config.toml
n_layer = 8
tie_embeddings = false
init_std_down = 0.0
beta2 = 0.98
train_tokens = 730200000
MLP neurons of a small language model. Each row is named by its layer, matrix (up: input weights) and neuron, and shows model dimensions 336-463. Each number is 128 + 24 x the weight over its row's rms, rounded and kept within 0 to 255. Numbers have three digits each.
After each neuron's rows, "fires on" lists the tokens most often at its 100 highest values on Wikipedia text that the model never trained on. A number after a token or word is its count.

L2.up1305:132142111102107141127138126126103090128150141129104180094118165096097127131099125128102115131137167097120124123124142140057127121110138163155112097134121124123171148128140181116179131114119131137131114119122138135160152144132173115154123124134126117130127138140149056168140137131082148158131115126149081118120131132144134133145130133113124106131116147157136137145102092121147138102143
fires on: " is" 51, " =" 19, " Road" 4

L2.up1881:154117095115133140139121152124145112090130115144118132106147139104071111154142093107128082111117106143133163081143162132081125102108118139145120106126101116167125137100110086080098163141114100097099117155129123129131136128146129141141125123131104132141138177129080122154152096163131089168088128106094096100151122082154144149130120168136094146116078114113069126123170148116158101138152
fires on: "===" 53, " ===" 31, "====" 6, "s===" 6

L2.up1325:126101103137138128138116148145167122083127140110135190125145147129138146148105093127133130162172133124091118112167126137113122156107147110132145112168122142117165172071098154135177115134120163131135169156138165141150095113130152137176133144141125137152111132112159066168126108174066114154141126101095055137143144142114110140167148110141137137110105123131137099130095103127099116146172
fires on: " was" 52, " been" 17, " is" 7, " came" 5

L2.up2104:143100099141106162119153132209134136123125090143055140101165156128125147166155140182146136134094111121090121114140161098117124166116138104188106158112076118131140123133104153145175134149177163118120112133155145149150105134112106100114128094116089145161144089129074122165146135143145119132080154091149094107133115115161136121103135138096121144135139147162116147143118171114148102119118
fires on: "\n" 100

L2.up1893:094127116127118132127102095158107162102155094182155127086150072112138136178159143148120136147148139125139114140107136132121106134113150152133098119110135157120120166094151074136133182119134143162135095139139132110119061158144130144142181136137133170133112113160123130121163150157077113133158161132099080078120184170135118179141150145147099168121153102153133103132091121099090138138137
fires on: " and" 83, "," 4

L2.up1183:128115081116134095110173103142139130127098084184163113116175122154142104147125171124156085166158113097100127140185146115104128154115103116144127101127138134147107148156130131113128146130157157122119136149166142138156083162110189080093130100186135123097137129167133093126142128135142128154133146124135065076137107133168144133111134151196146136118159138112133086142157123139134164124117
fires on: " the" 68, " The" 24, "The" 5

L2.up1101:126123112148125139120144123165134136126132073145138182134133136123116148143158141156096070130083139156135127166115124139145132119120120133176150157109092129106135113124122119165156131105167131083139126135113145181161150135110144112160121090187143139152153116107148130141151105148144097155096174100115103117113134148140130114120123119145118132096098129121120142130123126115124104118094
fires on: " market" 20, " brand" 13, " name" 10, " company" 6, " label" 4, " process" 4

L2.up478:168112100143155145129134120120138137085124090137148141131106177078115106161132123100126107104150102171119120110157065110157112101120073147188069113153098142150156155103112120121137162103149132094095109142121149153161090109112131135138152122128149145151128138178084123113185122162099090142132138110115092141143155157145146137128126143140130158116136128105107115154154093132128147127154
fires on: " ===" 27, "===" 27, " and" 21, "==" 7

L2.up910:112181138130102143111103111142145110115132114145140088115162089141122117123174139127131100131150138168134142165120143101124114123100093091143129105128086159121129144128118159128167147165168095130061096105158124153156127136114116133098131102111116158132096103139157148125158140119105134129142155099138131071078115126141162153114112154149146127132091108113113153163124127104125174211127
fires on: " there" 32, " it" 20, " There" 10, " I" 10, " \"I" 9, "There" 5

L2.up1376:135143071122143129130093111165156128135120103147123126177109130142090152143149160094146099111100145120129133171144147095130117124107108114229099144158095126121120108120115090147158152146153139112139155178108121157159123106135140128099122109147131128158136107131078163126123126122146142193131186143113144101120172089135139108154134132162108172109148116108127147110146131140133169152129
fires on: " ===" 15, " in" 14, "===" 14, " Wilson" 6, " player" 5

L2.up623:111110071083114144087111080064100100135132134156188114124125108153139130178103150135157095171131167134112146144120132091093129141115139109176100125109117109093165123137103129161111183112201133097092102143123127155102122119125134136116124115124129156124131149184101111133139202111113143092114148152136133130075152131141109128107141169122118090127105124142123137143165120113148139149123
fires on: " school" 18, " School" 16, " is" 16, " schools" 9, " /" 5, " was" 4

L2.up405:091104148048122118116141161099160113107144109136105164114125138132086112121151104106141088106113112136138175086112114108118150090107094131124135109157088113148133134104163144097110137108089095139129141138108118126133119117125105113105113104138170104126139156141127103165122098146103101161113121106091082121144106126144118181131135136140121154120116122099102134136124103136136116172118
fires on: " ===" 34, "===" 17, "==" 10, ":" 7, " —" 6

L2.up862:114133113117133126134135139110166122122088094170160140102126147150129118099145141144098115174142149143155151120206143145116149135112106144174115115108127143113145165119111153117104123086155149114152138127153141118129142143120121086112141137148157108115134148150120147148173150118120103108122160145170088120125183153187153133129102147101143114143114108115151120090124118145121138128126
fires on: " The" 36, ":" 21, "!" 6, " the" 5

L2.up244:165100119139115129151117120136133114144109130175198138121109130116120141153124120127169135136141161108140121149125140149125122142113117166164149134183124099117114144142105095128122148139111112092153165111146160161157114140155161135088127128107126108134133105104133138157124154156103148140175140136085113135127192146125124144153100092146133124106096091132122095165131122197113127148110
fires on: " for" 39, " at" 12, " before" 8, " with" 6, " against" 5, " on" 5

L2.up926:114079109158139162128120105134105121158094125159162151137113156094112146135107099115165120146111140118161140141151175170112089154114100152152102098180128070104154148174088160132104118162121145091113156102135116159185115160139076112125130142110175149134117076134098087193116141124109109099178150095118090138112179135142152143117071074136149146102132137127116114149130132151123117086130
fires on: " of" 31, " de" 16, " for" 9, " on" 6, " in" 5, " en" 4

L2.up1789:093090104126149157146127145147194136118100078154126096093098111107096088133146142120129131186122123143121139124154098118086111149117129120161138141145150138135136094109114164141123091155159095077136118193138096162155114150142069151140113111159123131125134088123067104132127125157108149166142122113122101118123109128139155182118122181122097108120141133106094132128132135167104117107120
fires on: " of" 38, " Northern" 9, " Two" 7, " Ten" 6

L2.up1998:116169125162125160131128147136117107104117128163117148115115145113135120155128110125120144123135112097151108087132104105127141095114122138135139152084146156124124136093079121149115138170074162160102135105151145106113099150161128102113151127148143142133105156173143141115139148147114142108125159123127082125133144130132140146119133101122127101137149139163135068142091124131090123171139
fires on: " and" 25, " |" 20, "," 10, " /" 9, " but" 7, " //" 5

L2.up418:100145086141144128112127161137122137106124160127124140133174098130141145110132086141132091135122153162121159113130119153113106145104101142152128122124147122136158149128121127124153120164101137119068114122105136143159114082126119119116121137157124122115101112134125077151166151159112134128107127128121145112147083105141105141119136160107163129141091164125123098121175095143129111170119
fires on: " Z" 40, " November" 11, " election" 8, " reason" 4

L2.up1091:163137101130102142125137107135149170086107094133133144130129131123096110111109133117133073121149148100136151112140133142112134102107113146127112110128117113126103135130110171118137136133146132075139108106112157096133127130140112127101133145131135160124137156136121109124200117158135129175096111103108118062167119066134115108146150162153140126140095106115074154089131153144151082116130
fires on: "===" 46, "==" 20, " ===" 17, " ==" 10, "====" 7

L2.up873:117103105154121093101123144131139113108134108161143174105098142145132144137146098128150108136121128124126105087148177140103156152117128163138100119157162110119155098068097136156098143152119154122110130168120155168165145147135140127130137100184115090143115109126129107129118146147126113165121133108134098095099134165130124137122116104156128118101085127132121118146113098160086168129153
fires on: " |" 99

L2.up1439:122124149163121144123108115158143149147123095157118110090116111130123153155082154149151123171174146110107118153118137122113125151113149163153124131160121134125144127129097156163153157096133146115126126146134121104144090151138136143167158125153124159144116080174112110098133147134101139123146140153125103084175171150127086163119127136149083142096117101162110143140120158118142148117121
fires on: " and" 81, "-" 5, " &" 4

L2.up1777:118113127112111120141126161156164128100110137107128148128129130118104129154129098116136124127113111123163188117107127099123130088107084145133106149110082122135148126118105165113111112166135104108070091131119127161131123117106142115137105077108127141132119160136161109156113117157087100152112118128093100109115096120118099136136116117080134127104089094134085122158113089135126126142121
fires on: " and" 45, " to" 21, " ===" 9, "===" 7, " through" 4, "s===" 4

L2.up1036:149100117147115136105134109163104134120144145133076151118142152119147135159100147183129133108141182108137103131122144145112148130109098104133128160077102087133115105142105123147139147139148149118112096131131132133101097149110134109080107100160085143143124102149089094169152136136148103126056117121159095122147153091158163126121141127109086130156148109157126147145105174118145124127109
fires on: "\n" 100

L2.up719:121127146126145152099134127133151136102124101162135151110123126127117141156129138136112122160102156096102107144139146157070127142117086143156079132139118096108147123113102153123112119139130141131100161155146120136187100149119126112146122120136154144131121111125093119160134149114083124142130156095143091092141184140119091133127102133099107171120153122135108123134087114132095167120131
fires on: " at" 34, " ===" 24, "===" 14, " ==" 11, "s===" 4

L2.up298:101113101101095092104136075151138152092107136170102131106120133109116117116128125097089105109131149119135169149141126123153153151114114112175143108134126125155162154131153121132144112096173143132113114150170130142163129122143118103118146100122123129132117140167154126117186178155071116126105145127095094135136110091120127108160078130111095103132164118130132142135096110123131128139131
fires on: " of" 34, "om" 11, " for" 6, " chief" 4

L2.up2164:138113137117118127136155109109105089098111115152123106122087121127088154189127105139123064122182122151148170135138116137132138127113139160150172121116156124145162105102111139117093099128163130124073100147169118106135134138176133160109109123111118144153145138122158093129156145154127131150167185095084111120144135133139104113174061131107123138116151114111116136134143172124123133159139
fires on: " of" 43, "|" 31, " from" 8, " for" 8

L2.up1899:152151135122117165123102122170119117077120133147138158144100186103133105120100123123103106156182173127135168115151161160094139107112099114143092168159096153143150135144106116179136140109132152136118129117111160106111089095115124172153150142135115101117108175124079107152171118155103135126124146098131127131154129113157100116126112091149117128136126161142098163113081150165143096119144
fires on: ";" 63, "s;" 5, " =" 5

L2.up451:099111109145096116098105132136131138113117113145158117102145113109149149172125109148167119130145125119116124146109107121121100134115138108147114137124132147147111091103097166109170156156123114156143108128158162123159119142130180130093192100112184101131116135148180143137153125121098125108202114080113089088132118157128097149153093128135129120129095126163105110178089115108155119117129
fires on: " as" 33, " so" 15, " is" 10, "," 9, " also" 6, " thus" 6

L2.up186:122106116155151199128145133162092130099127135129084164125164138134141124124132118137098131120154138114123117117096167136047113114113145093149115122063126086171098159135118089145139165156115133110105114117136131131165096127102145095116111090099118128110128114134120129145134120128135129110078153081127099090149097147173166131156134133144077125152118127132112124141145190129109115118100
fires on: "\n" 86, "\"" 7, "”" 7

L2.up1066:107126129173074169125101134127104086127139143150165113134133108116108152153110135113135162156121137114183133161144128123157111077116136117119116154149093168118120114141102154141165138133091084117153142118181158124168120170098162137151126101121091190136147119146134134168136161155117095090156158106101140124133113108141162141130121132152109122154097133152154123148133155137100156164131
fires on: " it" 31, " I" 23, " well" 10, " the" 8, " at" 7

L2.up1021:129148140143159125125114123181117181161082126144081141093174127150111154168121161139177152117150120111123123119152127091139137130111098122132077144131136148122130115117142122120108148194106101086108072126125114084117115147144168112157164139195136157132091106145101129125158134189121112100116150116139089100149147168109145169141113122142119135124145153203123106130111124123105069153150
fires on: " and" 91, " or" 6

L2.up8:111144083091125125116155119137103107169114082157095112073147118142096124147116128162139113170116101097152128132155166097129119115121132127104094165096143128119120106137112112133102178137149150046126121144115129130132123136136169091095158143159130145119148102153139156131131181124153159115128108109123133083118123120154117134115114165140120115134141142129124110106191144118131112137095
fires on: " school" 15, " college" 11, " University" 11, " College" 10, " School" 7, "reet" 6

L2.up1384:134146097125108149149160120106150115107132114166136143117131129150117178156138109122092105141139066123149126133107150129107108119107068135158093154153158132173107111074100120101152152157116129111098156121096107183142134123112086108101153116136124135119132109116028165175185119120148125148171144143134116113132146136128136123174086149122107167103160123136130113170131133117119140112106
fires on: " =" 51, "==" 18, "===" 14, " ===" 9

L2.up1255:161149098152127142068136107171146125111094105135141128063130153124152130130101091165119095114125145144113149101135164118095154194118144145134149139123122100077146117119113139118097096131149147121109108154132122157196145122098130114098143089138141111118114117144146103170134171151133154132111144104140078122133080141131140130123111136134081126089109122157086071180136113144121124141137
fires on: "\n" 34, " |" 26, ";" 7, " —;" 6, ");" 4

L2.up433:128125119154156144127140148157116112104081117158167159123075187094123136133094105111120114157151143158136157105150161179096149135117124144129122157126105119142158090148098129162144144119173130140102133112134155124146087111118104142155155119135091160118125157122099116161136133114094156090132122100141087105123104117141100105123119113111091107126112160132095121139139137126138101155130
fires on: ";" 58, "s;" 7, "on;" 6, ");" 6

L2.up192:178128120137141165127118113113136147107143123140101148111117159103192143159111136145126124137152171140139161148132150155080158119115087140160110164138140085117124100108099154166144138134141116089127125161126114115116131123129128098098116084129160159093118118173062133143173101080083100167102138119131123117160141124129137097133150116120131124119126112099123194116092133148165121116101
fires on: "\n" 94, "===" 4

L2.up542:156137178117107117131110124098140174131104144154137120149139107107097176128113146118132100108138142155077166165171143156149113121117114139159164147128139124123125116142125150186160135130096124101095124126111103129129183122123109141149143134144100173142110148114108134121184150135111134131111144112162109098111109105110121161155142142122130140158112093136122095135159113113188106123131
fires on: " O" 15, "ā" 13, " Gu" 7, " Bur" 6, " Sou" 5, " Fou" 5

L2.up609:132160099132116136120144099153134133121161081109114111166103116170126140160151123114160078141136135126143164127122145127127111142107092119134095126113151119140135128104119166119138156126135112107103144124132128154140169108154094159119116098126107135135149127116076127114116072161122102198117152140118115146163120095169078129159141151139132174106110111108114173134111176137144131094143
fires on: " |" 45, "===" 17, " ===" 4, " 5" 4, " 15" 4